Weights of a small GPT-style language model, trained from scratch on English Wikipedia.
Size: 13 layers, width 256, 4 heads of 64 (2 for keys and values), MLP 512 SwiGLU, vocabulary 2048, 8.2M parameters.
Architecture: rotary positions, tied embeddings, attention and MLP in parallel.
Training: a variant of Adam for these matrices, 441M tokens, 9233 steps.
MLP neurons of a small language model. Each row is named by its layer, matrix (gate and up: input weights) and neuron, and shows model dimensions 128-223. Each number is 128 + 24 x the weight over its row's rms, rounded and kept within 0 to 255. Numbers have three digits each. A neuron's up and down rows have the sign that makes its largest values positive.
A block is one neuron, or neurons of one layer that tend to fire together. After each block is what it responds to, as a language model described it from the Wikipedia text at the highest values.

L3.gate0:111111152137091129117117116120125140109110153113095119146112094091099089173114105084138145142129091176160156142138178126131157107128099102107136112124127121152103130138107124144142089107115101158137100129130114088114111150110092120112113116115166097116160076170136118095097146116135141116
L3.up0:149132106145177127117102138154089119142139094154129144153115122127104172135123134123142173114120114150116170117099098128160122118184124119109116116146162127107116107097108111157134162126167117091137132119120124110169155144123132148124130108185112153129113127131116127141123114098060159139
L3.gate31:149133063163133185107143148140147127129112166110059144115182087127115116143105125157157103103107106139150163108119145095150112160119072135138149117097156110150102159086117129150164133119149190107162142112118114117086169106138135114128113150104160163109134128130109143132118109100115082096
L3.up31:184145127076171127100099140100124120145122173139093153143104164118143102117143122140135135181135140147090147115142089126131121127107147135139125142132192106126130118170153150126111093162115126101118152152137105082106150118122107125130148159107147094192131115066167140149125158106116136101
L3.gate162:088150152112102127115125110132121137087120123184106135083161131124110117167118096098104120112138140148133158121077159112104145124170160144140090141114103092105160077165140110121130123112130138136115120154140098118104118106135126151172109133108158110151111144108126139137090137133114104153
L3.up162:094114131123067064120129169119145138109139139129138139105075153105142097127111146153157091140156170096142105146121170124113188114107163104165136144097147125104147113171161110128146125122117108164134103124113114111117143115111139111099125121127138143092162076142131085105113132163180110093
L3.gate199:085122103115154166119152140153162099097084133165140125155131127118098143190137113112121120159129158152133122080091117122141142130154165091109124168108167096172128120140175099133122128140144109146113106176133117119086109096089128125192169163138163131136143134102167127111094111139114122136
L3.up199:106143163119146186099141106150142161128093121131107161120144130165133153102103108112130122144082121108127138148132132142181136099119091105136118129140177089147128145126146120126150151134138133152088098077097158099123087151120145166179147120153117134150113132131130154115142098096101159106
L3.gate207:148142142088124131117119104126138148094140113156152075139136151122114142126152116139142110134100166122155130142132125117123105142112157142124081145126154120115107144138143161119179093151110138116112123138096131093100104153108125146118103141109146140127108159085135149091146172159100132162
L3.up207:090117145145133153108123173119131114105170154142115097166135148088111132112106125153148131106161136120150148121141105161089134125095125138121102105105131132134108115179177153140179157158111086151170151117147137143125123159103120119076171113083147134099109187087104166089159124138156126116
L3.gate290:164110143157119143100103118126104086127088126119118082153117105088082146165118124086124113130090132129143117179163110142144140114104104144125136123170086110124084110101156100148171138116134180130119125110121127120124142075121192103153139129088098070114137096143141114133086148095160110097
L3.up290:126130132143128134113116101141117114140148105205132075122127097080118160173116091109146159128122135133108104156132167142101129091098113144114090107150081130111064126129149132172154105129118116109093129131148151103143137098117149131140095109176137106109099117146109140080113148121104120159
L3.gate408:148153111164114161116088142160183081111101164154156142146122136109098116162118116108147165106144085126122183124148138143163151115131117118140087164140153117165131144122103103127138130135159144145131135132159119136066127158141111106154099142143172104105109135113123121138159160132116115150
L3.up408:116131156168125121131095133119167141141150116105154126107109161121112126125115132118180144128127153173113128100116146121099122122120097152113086117121130104121160095158135123134141140108152124145180136138123138122114149140110112097137141100133121115139129112130088119133146127087172116154
L3.gate422:134159141184147114116115118138151132114117143111107156140139106123140114178102151132147152088122131143159117080142112075145150111176113139137113115156087111145148119161120097121154149095134155116126135132098142165124164114157103114169151127120176105170138144109134140131132162110103133126
L3.up422:130120146105092199118110155083172109101115173061089165129093148123128130156094127099150113141124119116122129118121123101099102082090107141091112158122110130090140112083152135129118125115105133146124181167125114117096121129133130111138122140128125122155103156115121145143108156125128140058
Responds to: Mid-word fragments and parentheses. Word-internal pieces like al, ent, il before a following ending (vocals, Admiral, penalty), plus an opening parenthesis or apostrophe directly attached to a word or number (Writer(s), f/4.5(5.8), men's).

L7.gate224:163140101119099096168130108133140088123152112152150144074107148124139157136150096098138120114121144097118106136102124138110155149156134034118124130109151114133161145123149140159136125124099179145134130130078122148086137083145070121085137137131136101129130155124137098117150131115102106120
L7.up224:119145128138144130140093120096112132106089125101150092142092132152098124095182135149126137152127122112103113123138103125110122161180094125090160138147128104092155136129138101102109113144099132127110109088123140142114123125109102108094089100086138115127130126129152133117108103111139155113
Responds to: Preposition "of" after nouns. Mostly the word "of" right after a noun, as in "launch of", "County of", "most of", plus "of" in "offered" and "off".

L3.gate104:107110138077156140133164119157156108104148163121084130158100154144086150162095103096110121127113116113201145095137068106158138145086131152106132130137153129134094112111121127175148122106178142163178131159153110090115184143104129142106168153162103128142099114136091140121143141109135115109
L3.up104:182125159129139141095160128076090132091156086101141075146100158084146130106153149138128116147130107127150146115130117133107110160110111144130139117115119174124155149130150104124124139093110167127128146140144111127166141118084148141100110164143092107140111116128158100134134154168156156124
L3.gate125:154098155110108109155095081165108089140103093139119165126120113143108148160129110139120125153154144142139125120139140139168113147150162080126130146092122159169133127120117169175124095132123122104196106112137142149150125140129128131115134145085164147111146148129135144123120168163116087175
L3.up125:126094089116140121099105120125127144109122122104156193110116094148145117136146101133126180103113149092158144108137142123134138128118162158148098121150119138108085143119111094137122145124155136114157192111133119152161118111124094168131149134103145129125157069167122120159125123131089127085
L3.gate153:095119106124119142107166123143136147123114177137109165136139101132132117151111111113073159175168095146171166146108110100107118160099133141124104145065112103133109145137141177159126118081141140114148150146159101148114180095104103117141113111119141137119157149116133102130110139139135124145
L3.up153:139085104098119116100118134136104136126136131138148162115094092130113167103133076108155095167114140097175116149149115149098096137129121120114143140132150135109140128170140122093147147112101221130118118162112131114129136135109108139133123159128096157135087101108157143093140121129104167125
L3.gate211:102109127082149148155093128176113109149145107133118115128125125169159142149118139144119105149152139148170164087128112117147133110125157125100124145114127077095072120166151112164145110085120148094154135129116114123149074157118096169121078102114134112117074127094107116133112143144124072103
L3.up211:174089107104119182146080094127152141158134102101111124128137100105130130130150110157141109103121148137122140124155153128128099126124111116147164129117172148130135177116114177118161134142137078130124144132076154096146135138131108145146131167115162139120141124142138127153179093128156114054
L3.gate260:109139122114122149147126090150143135136110111114094123147087109169135157148110099145140173133165140099150174091134149130143124162131128132144156139124136167103161135110117089127095116090079123102155117104143159179130152139084124142128112105108104103125089118140138134156108120123123115083
L3.up260:159125118155097098112153124127124167141119109066131144088114157120113148129136107154083108129099121115141139130109125171123158108144115124117092102106095128103130123116131101186125109080153116125139140132127090142151165128159137130118117131070080112164133111099161086152186116115201115119
L3.gate325:101124106082133164123150151113103128059181129132152145133140099125104139099091142136120091119123150143136106172093072144108120143081138101129120127162129146109164144154126150087159101147132141140141134156144143111138115092130123126132083134120080116160125095161151067122137085155119123105
L3.up325:132139116164133137130145118132121136109116110139148108144117120139160130111175153111137114119078097118136126132124134094141106122128133178141109124153113142147133114134155207137133144141091147155105137102153092143145104112148167117148191130138116132139154143149139116166083120137095126136
L3.gate351:142094107104125142101132117172154110141151132133135117133155111121134151146129118111199114118129143114151119132077125132147084144146185110102159130175127092117149138089176110093155120127106103149170094125180074150100118125108156146151149133122152126120146141119110140130121152098123142160
L3.up351:126146111122159118155132149105122131143160097094109172161096139133142138108160116147127112158117109083147154144114153159135121129122137138078120106144093161132142099104144138125129156122148097058128139127095119123137171096165157110121186166114105147146158139154100112148150157131112092195
L3.gate447:175156116113165151114159130110130112121110140152170114099123151143123141129101092131127166190111142143126110120122103168168104158125129130106166098101137139096163136117147123093136111109142181099161124107110085111132156126116108207124149131137137144131111096123136128127133102135141152129
L3.up447:126117075076144105109155148118106131125126153121150082081088107081161146105134151137148122120107147165150133130121112128133116180134188081128164151137129080106155090106092147148106166084095128100180147119167100078149136109130081147091144145107096107119122079136156100130151111140144143112
Responds to: Word-initial O piece. Word-initial O split off from a longer word, usually in names (Open, Ocean, Oblast, Oakland); also closing parentheses and line breaks ending list items.

L6.gate139:094148124095129109125134072104154092112141119095136124097150121117118132140163147096137157123122126099086106080102101127143124122123096135110106152111141110109125124142133113112188093121171164137166136073120150178132180081119122160123144160128143139179131132125117118115107095130169121153
L6.up139:136114134132115167135125142126132150109125134117131132080154117174161140096146125130110122148166117137152120112100156141099169169150081095169106146119108106123107152136150125112142121127105077123108077165107075120133132174110120142111134139120151144099151109113159129088146149112159146128
L6.gate229:112116110125126118109089143132158082092119113134081149136085168136108161126102102127091154107086102119150084124137101131132134120085151067178145101128105120107078109102100156129127125113149125156132134142107103101148112115144109132070166142133114133133103153170130069114147135117147077145
L6.up229:179130115119129136163126111072109136096120143120137126158139126128122126107081123102092169107101133145151137094129144126145128107138108135128106127078141136161144119148155130140117105097161137114135120137081121204164157129140070171090120130159119137118127088121126158157146141116116116108
L6.gate310:123140148146152155160127114129107132134122085127135157132133165154099153148126087119135106111138147135114121153147140155115093118109148063123147169097080065115115135099162130122114168105105137123114064128138117088144121128132154147126144142109128109120107144141097122139123121166142098090
L6.up310:153205109087160096129176111144116131147114117149086146103128127090116155164103107162149141151111164113149112132162150136106118123112149088124092117115123144137145104158187129137103147105138138146091114118081146125116064128132138114128155154127126149106104132125100156152128164135112195085
L6.gate338:131124127132148144114116110135174081106100126142128128132108077131150115136147115157113122149133166150117098050122101121108117113069149134178149131132139109146116096161106096087139165112128120121155145109105161151122145095113143154088172141106164149132128110187119108131078137059135097087
L6.up338:172071142138158121100106123121126125124113155166091141130120154141148134129121136159126090129096159135112147181130051136145117102136124133105121107103101147128134091105123126122173126122090128109120122137126159127122131127118116143078107143156120143136117113063132151094112119109093101115
L6.gate339:158099124153101110072178111131110081107116103130159102148130180154149149160119163110102079113132151112146132127149133134118104115155129105180163139133133112170125105118140072131153153134118109158105115110101080125113132129154145169122158147173137188138087146126132155139128114121128084191
L6.up339:106127142128114127127079185127117131114075159154137142163099144115132104127109126112192144119131138157112101129073129150083158152136104131149057119117150091071132127127140160094101157114148118191125165145109138112184121133100131126130135116101118136104141098112168119126112125156122112139
L6.gate399:106134122111139149115121125119121163128123148112125189116165107150114128159172138125123163122119149164175141109128125144118096119118115110151184118105139105140148109157112127150142160114107096105125135142102100092092153125091135127079113112128150167133141138176108125115106122126110150149
L6.up399:128141115123132131093142112100129143109147137147122169115108145131112141121168112124107108118096132133142139123148131161113085122131146111128140150099154150116121120104126108127105107143159144140121105155102145144132159112189151104116107174149079150144140138155127137091136110138110112126
L6.gate430:124142111173121155167149139149135153168068136152113106138141166139136123130147138147141158121122100133116103121184124133104099107171167086144147139093133109089124103152112114119168117140154150158135075133093154124137125130157161151107076099122135109094115124100152110140158160121101140101
L6.up430:161165152120133122138201117110092152136092126114144156090148145098121123146150123139173115181163076138117139157092184119110118171151105099147139118168136125130116178133095122088151146109122128120118142125139140109145176107107117115141150159114113117117140104117114104142135132152134102145
L6.gate445:080107125181145123163122092146131147112128132104144157106146148125175121162137156107124122108085159109153123085153111131123128076114089137134168138120143090122139109174183139128110104141164103099132111133115137101145144136121080151113113129146127093122118146127143166114151137111117096134
L6.up445:181147157092170131110148139096153150134129099143128194079160154099188125134103115150130112136157086108144136148125182140128124136115136114121153121130167141145160170118119145153136107104193167115129088117083132118156137126139140132078097118157132141100088111146167127133176113103092121130
Responds to: "of" after quantities. Mostly "of" after a time span or count, as in years of age, months of, a mark of; also word-final -al/-ical endings of adjectives like personal, cultural, medical.

L7.gate143:159098170136112137091129115163158127103101137145133126126156091145141120137111137115091135099134139109144132164101142113127082138157157065155126118157169104114104137134147130157154132117123116163142102133090115101145123107113113136123157108139146118165139093114119113133128093117152136161
L7.up143:094139123119175121164137139099119139113123152154168123112165095149133089134141136135091156107213150143124123167092144109115151104078105111148107142153102147105123132171140115113138118069117120071098100104167116156132138122102124161152139124132127172140133092176129143130092095116151143140
Responds to: Adjective-forming suffixes. Word-final suffix pieces that complete adjectives, especially -al in legal, environmental, medical, vocal, and sometimes whole words like General, International.

L6.gate4:130101119135150113168134170113098113108108158131135088110096137110146135128143111135166096126151154148147150130163116110120165160147135117116141127165115126136137130137142088127117151103097123133082113140125156114104109153116106167127096136076123174142113156177152136068109151159150086099
L6.up4:135126118122115169126112103121119137101191121087152088121169120162126147132165137142110122101129119083132206102129155118127100120141117114116111113130080151091140110149114094134130138128146123134093152123123100125103105126111102128118191171106137122109095095090108161156139070101119118121
L6.gate55:139153097140104127131158136143140128140128153123113142146170150117117154171098133158147147120155150096122136116134112115150148158104130151146113114143146141105169083120139132124138111117145133116120116130139091143104127103140169190122179110101124112083130116088092092172135138115153138148
L6.up55:105083093113157128127139098137165138131114119128152123146134126121160153105111099136108106153119162139134121102149115141176150134084133097121131127127131119152121104130128109110128134151140115088171180142098136122143119128074142147151128099127120102121161085136133116122115164183141108136
L6.gate215:169139121116107132110168148087094124119124104132149099110156155098111132132164131132157091058104138133094143160141124139141125153120124149116128096132154117160121128110153123103139139144143122128126112080144123129148096058092100159134129129094131129132160094094069145104155177128134127153
L6.up215:092115141088099103152164153123103139116148135158157138103091109132118118150122199121139099145133111135129110120154150138191118108133121162115117160159177155084142128168140118140131122092171177159173132123123124146095124120145099085114143138139136160138126109137113118053096161122118149113
L6.gate326:159137152139116140172154057167126098114092135108092175107115142119132146142126143088110145117124105130134090107139116141111131128122140163137135098141153135149132062123112105142159107142106174145109138189137148140092129115121087160138141147130157147143116118162099131105060151109146152158
L6.up326:131159122142126080103109139160122109158164103114104106123149118137147146127111174096130123095117126109124117112112133137153108106115123140142187096136174110144126147059081108135119102145078103104133127156156076145113101117125137084122166158154101089161151151153107145173104096098111112092
L6.gate341:142128097110116156142136126150082101083127146134119149083115149103089119166112118163133118148109121124158130149112153140113098115130133126120145140145174152111154129108124163128111150110166099099107117146145127081097145145158140181091104114108165169105110164155085093128144127160138118145
L6.up341:158105097107139125145174149110090132116134171153120103100091129143074153105105130140146102139120155128087142111125119108138127146125164157113141100174129182120145120119083090129176169151124142128136099129109117131123119104119152161145141134096135186133150095113136106138079137085148167138
L6.gate387:161154151105096152130114105069133153113145092132143141139136157135160138077116146165150128100125137140070122104135144121142096053123114133121166147145148136116156122087112132119125135153103182126051128128114138109138088148137120143091138137137065113119121145159170151146152076120125150106
L6.up387:147161127138134142142142107095134143126129149159141118134129148153134176111139132107132177142113126164116122088148120095161134061175117133116157154118141105119156139143130129120160158147133173106088105124136129139077093116104115150107127120143124124145124141060129161148138113152108125125
L6.gate440:137142078115090117137116130139138122084160124149097081106140148165128088126072154127160101148130116114155169136103111122131157181140140128123143138133113151161105124152115134128144139102133142132104117101104097142117137100153111120137142105122143131152123104111150101131141149142169159134
L6.up440:113127101153122147162101095154132156129135139127118121103137107166101122101136119116096145116121110188148131171099126128132136142108138146102150142117138152067138134140137115090094147086084145110136086165102139113097112140106115132102139123141107124088135083104107090140118142166148145129
L6.gate454:103158104129117130139161109133130137109138129127155130128128126102071138149140111153115161128143123165141134122072095090137151155120076114089151113121195137129142126159120094126140141126160140144137136151127174117116151095106155144157123135114155162165083143148152137148137116084150115146
L6.up454:134131067106106117096143108151139118083109155134147148135082150118131073135095109167103126099104115144144152117113119112143118132095117159152125124183127133108124136110128101143076175137153126120120121112101085109099125148100119169141137153131138105115157152163176118083122136118174105145
Responds to: Word-initial "de" fragments. Opening pieces of longer words split into tokens, mainly "de" (delivery, determining, demonstrating), plus San in place names and mid-name fragments like Lawal.

L3.gate21:139091140107113122132159127120111106129122157083134149147100147135155075122135153147149120137135110169132133115084164158098137106122107129092126124128168179144123146127138122126125159095147116106131121137137112099144157140123151096081126141138138100145132169115146082121134112145156124162
L3.up21:103119109130139130140121131149132101121124127130110152148153137137137152128157133150143121079099117201111091157105105126148119147111119104129126160117085116103158150130102092147096120148163113086122181135131116072149094092096110151108154113097122135136079140177132132127144136139171108129
L3.gate41:123155138132135117152115119146099134119092115120137182117127118156122144135170140123168118124138123131165142120143089136154126121131116118147107115142114127128129108114145149133150095123093188189076134141061114126122146132131152104158151107109126093159130184149147135136162149116132167152
L3.up41:136145129099148144114124104109157093133138073114113151074155105147083134134134149113105129144114151099145108101102143105121097149107141136084128138091110126116137138127149124091135144139173144124081119126146156156144154155109132135135168180160142130137095133140149117122136129104146105106
L3.gate98:100126117178145119146128124136122120113106094125124145147107113138114092145149133128113130123117140154137078108126166155137073096131140091124126133164077122196128111109126119132144141103165090157097095117074094152113107184136132158157127146152152156097105163087114087131094162102112127123
L3.up98:094111105142138155117113126110114133130123151185147143116115157126119086130105142122084100132098106123151090140156100162122120146114110141169109167113139088141111119156112132173107101129092097090118129168060111126106146155135106110149151127131088107143111141100129161143115132098123129118
L3.gate170:116098126150127122135133109157134157115097147122134168148116128105141116142116182164083180123121158170172098111157121165115113147113126131110149087120166133135122136161130115142119190095126120108076148149116094123094125106180098119156142086121157109103136124104135144119117126138141118160
L3.up170:149127139158110129111100184128135162092134126118141111151155148129142152120103141139062129180100143111101111102133145143103104128148099113143139102106104134117135149165131125189134120156073137135119111129094133093097137132171184114133139128093106142161144107129149125133114102108104123182
L3.gate257:124147151158124097175125141118142103095149129113118192142129144113098155148148122129157169149109115158148104115107157139146169152133131099113133119101150112116130143121118133134135109130088122119131167111116128131153116141131073140128116157104175114146121120134093134153147109111117139168
L3.up257:058109130132096122159152057145092079070132143096143155104132116173102145132139190134115132100118160106139144150130110168134143148127113104162127106156144145163143137116150102103132092143096134131060126135134108132087125132128136130162120132130127124209145130128109091096122142144124064152
L3.gate322:146118111108115122113148143109135148128097123124148153113158129097118123148075079139141161075133130148145132109131168155148093131140105088123151178172145121086072154142126083091181132132143170086176122113181116118128127155161140145116115153099133129103090120139115132154137118142129118120
L3.up322:106117110130084156132076080119131102116120147077204099112151087132102130109129096116119107119142125146121143185130187138115142140155138100161144154099120130167143131128088138131112148149110148124161113134109123162111115099163151133140130115105107148098093140171082109115151132166127142163
L3.gate350:170153116127108114153129154142161103133110141115091152085164123103101132155119149177114110132127098104145144092125072153149128155096122107129140141145128107152082165132127137122124114149135114126141091119180098106117131130162152162132105135119129144129126129103092113117104112097112064146
L3.up350:154143130106147140131083128129136106115108151074159127127171145124131126145114151133140158110123130141112165134100126147129164134122124101108122072133120112119137168163127122166142148129122131092109138120102165174138133138126102123115180108121129156072153141093183147140115132144117108086
L3.gate464:131144113196141105103149132166121101125151146147114127114137141153111127126143126139160151119106113138121120078114135153088175120137147135102143155104134077097142125153114187127135072118114128157148140132145112122115152135099133103110116155150152131114090088133108098134136129141140152197
L3.up464:161141103133118133096118124083171111115128144141129074112131148141101099167124171107147122118126112131104154125164085079109086158109094110119117102142101102132133171070093120119121127133130097156147118137100154150119139131119094116136150124148114140138111072189136144159140112130161177153
Responds to: Relational "of", word-piece continuations. Mostly "of" after a role or relational noun (member of, founder of, origin of, map of), plus mid-word pieces like qualif-y, modif-ies, fisher-man.

L7.gate381:111158135110107148091131149163116168112128082116155143105119110146084149128143125150139137061135143156151178105128139117100050162116145147109161124102147149114115116128138147158172130089117161138129111109077141108112162103092105120099101127130119120128125138163128131135153146148116107102
L7.up381:124128117151121120124101153183101134079148087123089132142134151163158106153141109129069112082155091112184139129156068061132093189135113144131124159118113155125128085148167135150168134127132128085101129153146149155120124138076092138115123137119159123133172103178154119141113121158126144152
Responds to: Closing parenthesis. Closing parenthesis ending a short parenthetical, often in tables, lists or credits, e.g. (USA), (NL), (SABAs), (2008).

L6.gate23:131137123106103133107184106119116078129154162130162178128198127166132156128153130111171126118118114116150139118126108142128125144087104129120129107077125106106123083110094111141163101130158101115116144146132108142113137098108157108086099167149135164132113160134118145156164128137165106158
L6.up23:153139154098118129137141145133116119087082117126146152142165128114140135117110088085096159129146118140143117113129082131108108181152073126107123141146117118151155109141138091147089126120135173105157127107135170103168120125082108157093061126125123129125132135115155140094056118126162112127
L6.gate95:097116147117085130148130126161121132079137149139111166114115130118105138147187125109185140124166147093145159095083164145177099133133099117122168080119143108156126124151083053143147134076126093123130144126131118159074175141143155162143105151095153112145128117099143102123125106137143109154
L6.up95:126095123136117060158138124112090082096173126164149171149126122174152103166133140144128093126124111092111135114154155158089158118157124156130088140106144167116102130138110078151128108128134082159142111113149079159169136126114100149124130162114104109149122107110146112118112147140100124134
L6.gate96:099107108090153162120119134156131115088189100162134132137091153120095169135144099124163098126131145101126144126181144099144093123103127087088096129161146105121137100144134161158132136078129145137127140101092142136118145114127141118132071128154132129128141148103131110145119142111116114118
L6.up96:094134076123133136102148142110098134142115128097108170135145151154133127187111156095126125185146131129123141154132136125141105115133124120122145100188125159135087126134148106142190136109125109118134108140133098090122133108131097123098127121132119121175104134135096156089131127131093107061
L6.gate134:132142093105157108128144132131142137120159148117130148157107142121111158095120149146160143115137099105144151101138111112138106122154106095104137159109164125151118153128087111107159115127121126158149146086113113097130150100160131123125139157096138107151141114118155129170130141141110124099
L6.up134:123137091165116136098155161151114139099145144085124130119115161151176146164111115087119150130144124154127182153107130118140112137124106075135110095177115181172115116147095097163126157146162152119136115123180116117105097090101169105170124110125121157111136117152122153110098172156178109145
L6.gate163:108153115115120121127125092099124111108112121100127173097162102124104162158086139130127133134128130138115138117122115130145109138173068129112123092167138141090160078147149116100170122110149100102121138106127125144121113149069130121139134137135143129156144108107122131156120127146154123102
L6.up163:128157105061130103102135060104069153100135121133087142122129122104131143123147117129155150094153149146109139132139150121107094162115121131098128132096168138134139100114081151111112137138148118164114119137151114159099141105114178114127119168102153089125172106142089145089089163137092172143
L6.gate175:142095123144121100129109141173127095097129187094134136107152093173136114112128109100125126153141098120135116125140122121168089162116126115137140127081142150104127150131132083135148091091108130125141141142142122136103164124118142116097150154140163157123138153125111105109129118133145141148
L6.up175:152144117113101156083086074155145089127184123089160142134133101097117105130083117108098111130130140138131110111128123068119144107107168136139113112131135131133121149107132116147130136133130125104117159122130158142139147092159157124134149137138144112168150173142125158148141093120117177116
L6.gate375:124145118102135106114139155129126116096121084136140111089154108116108137161165137092127147150127099102117102151139091125134146108134169095148158128124096108122129112161081149142138124108084139119102176115140104075188144118121137116107147116106165175152142099099126130132138149131129128085
L6.up375:151126161148094119083101119124135131096171153107116188140122098133146182121116137112090097173103086121127137113157094095133103136143178117114125091142149114123104110108145124152126114144196166146146103129131154107126154124120144156108137124139129118101143115134139118125098126145128140113
L6.gate447:093118163145077109140151104127104092117152139110116154128117144147123141134074132117154146111114130134135133147125139108149120136128141092113152091094135124112095129118126101162130105107133111102122138161142128103132133125124149121111122101098169155115148093112077137133139122116111118138
L6.up447:103148122146141185098146150092116161167226129193110125134131137146091134113136101114112136124134153111071155161114128093123106134136128157108136121084170131103166133135168118154114118089096084089127106118130129110137124127129135150103140138139122099103159103128120109134091131143093116121
Responds to: Determiners and possessive apostrophes. Short determiners and quantifiers opening a referring phrase (this, one, no, This), plus possessive apostrophes before s and some mid-word fragments.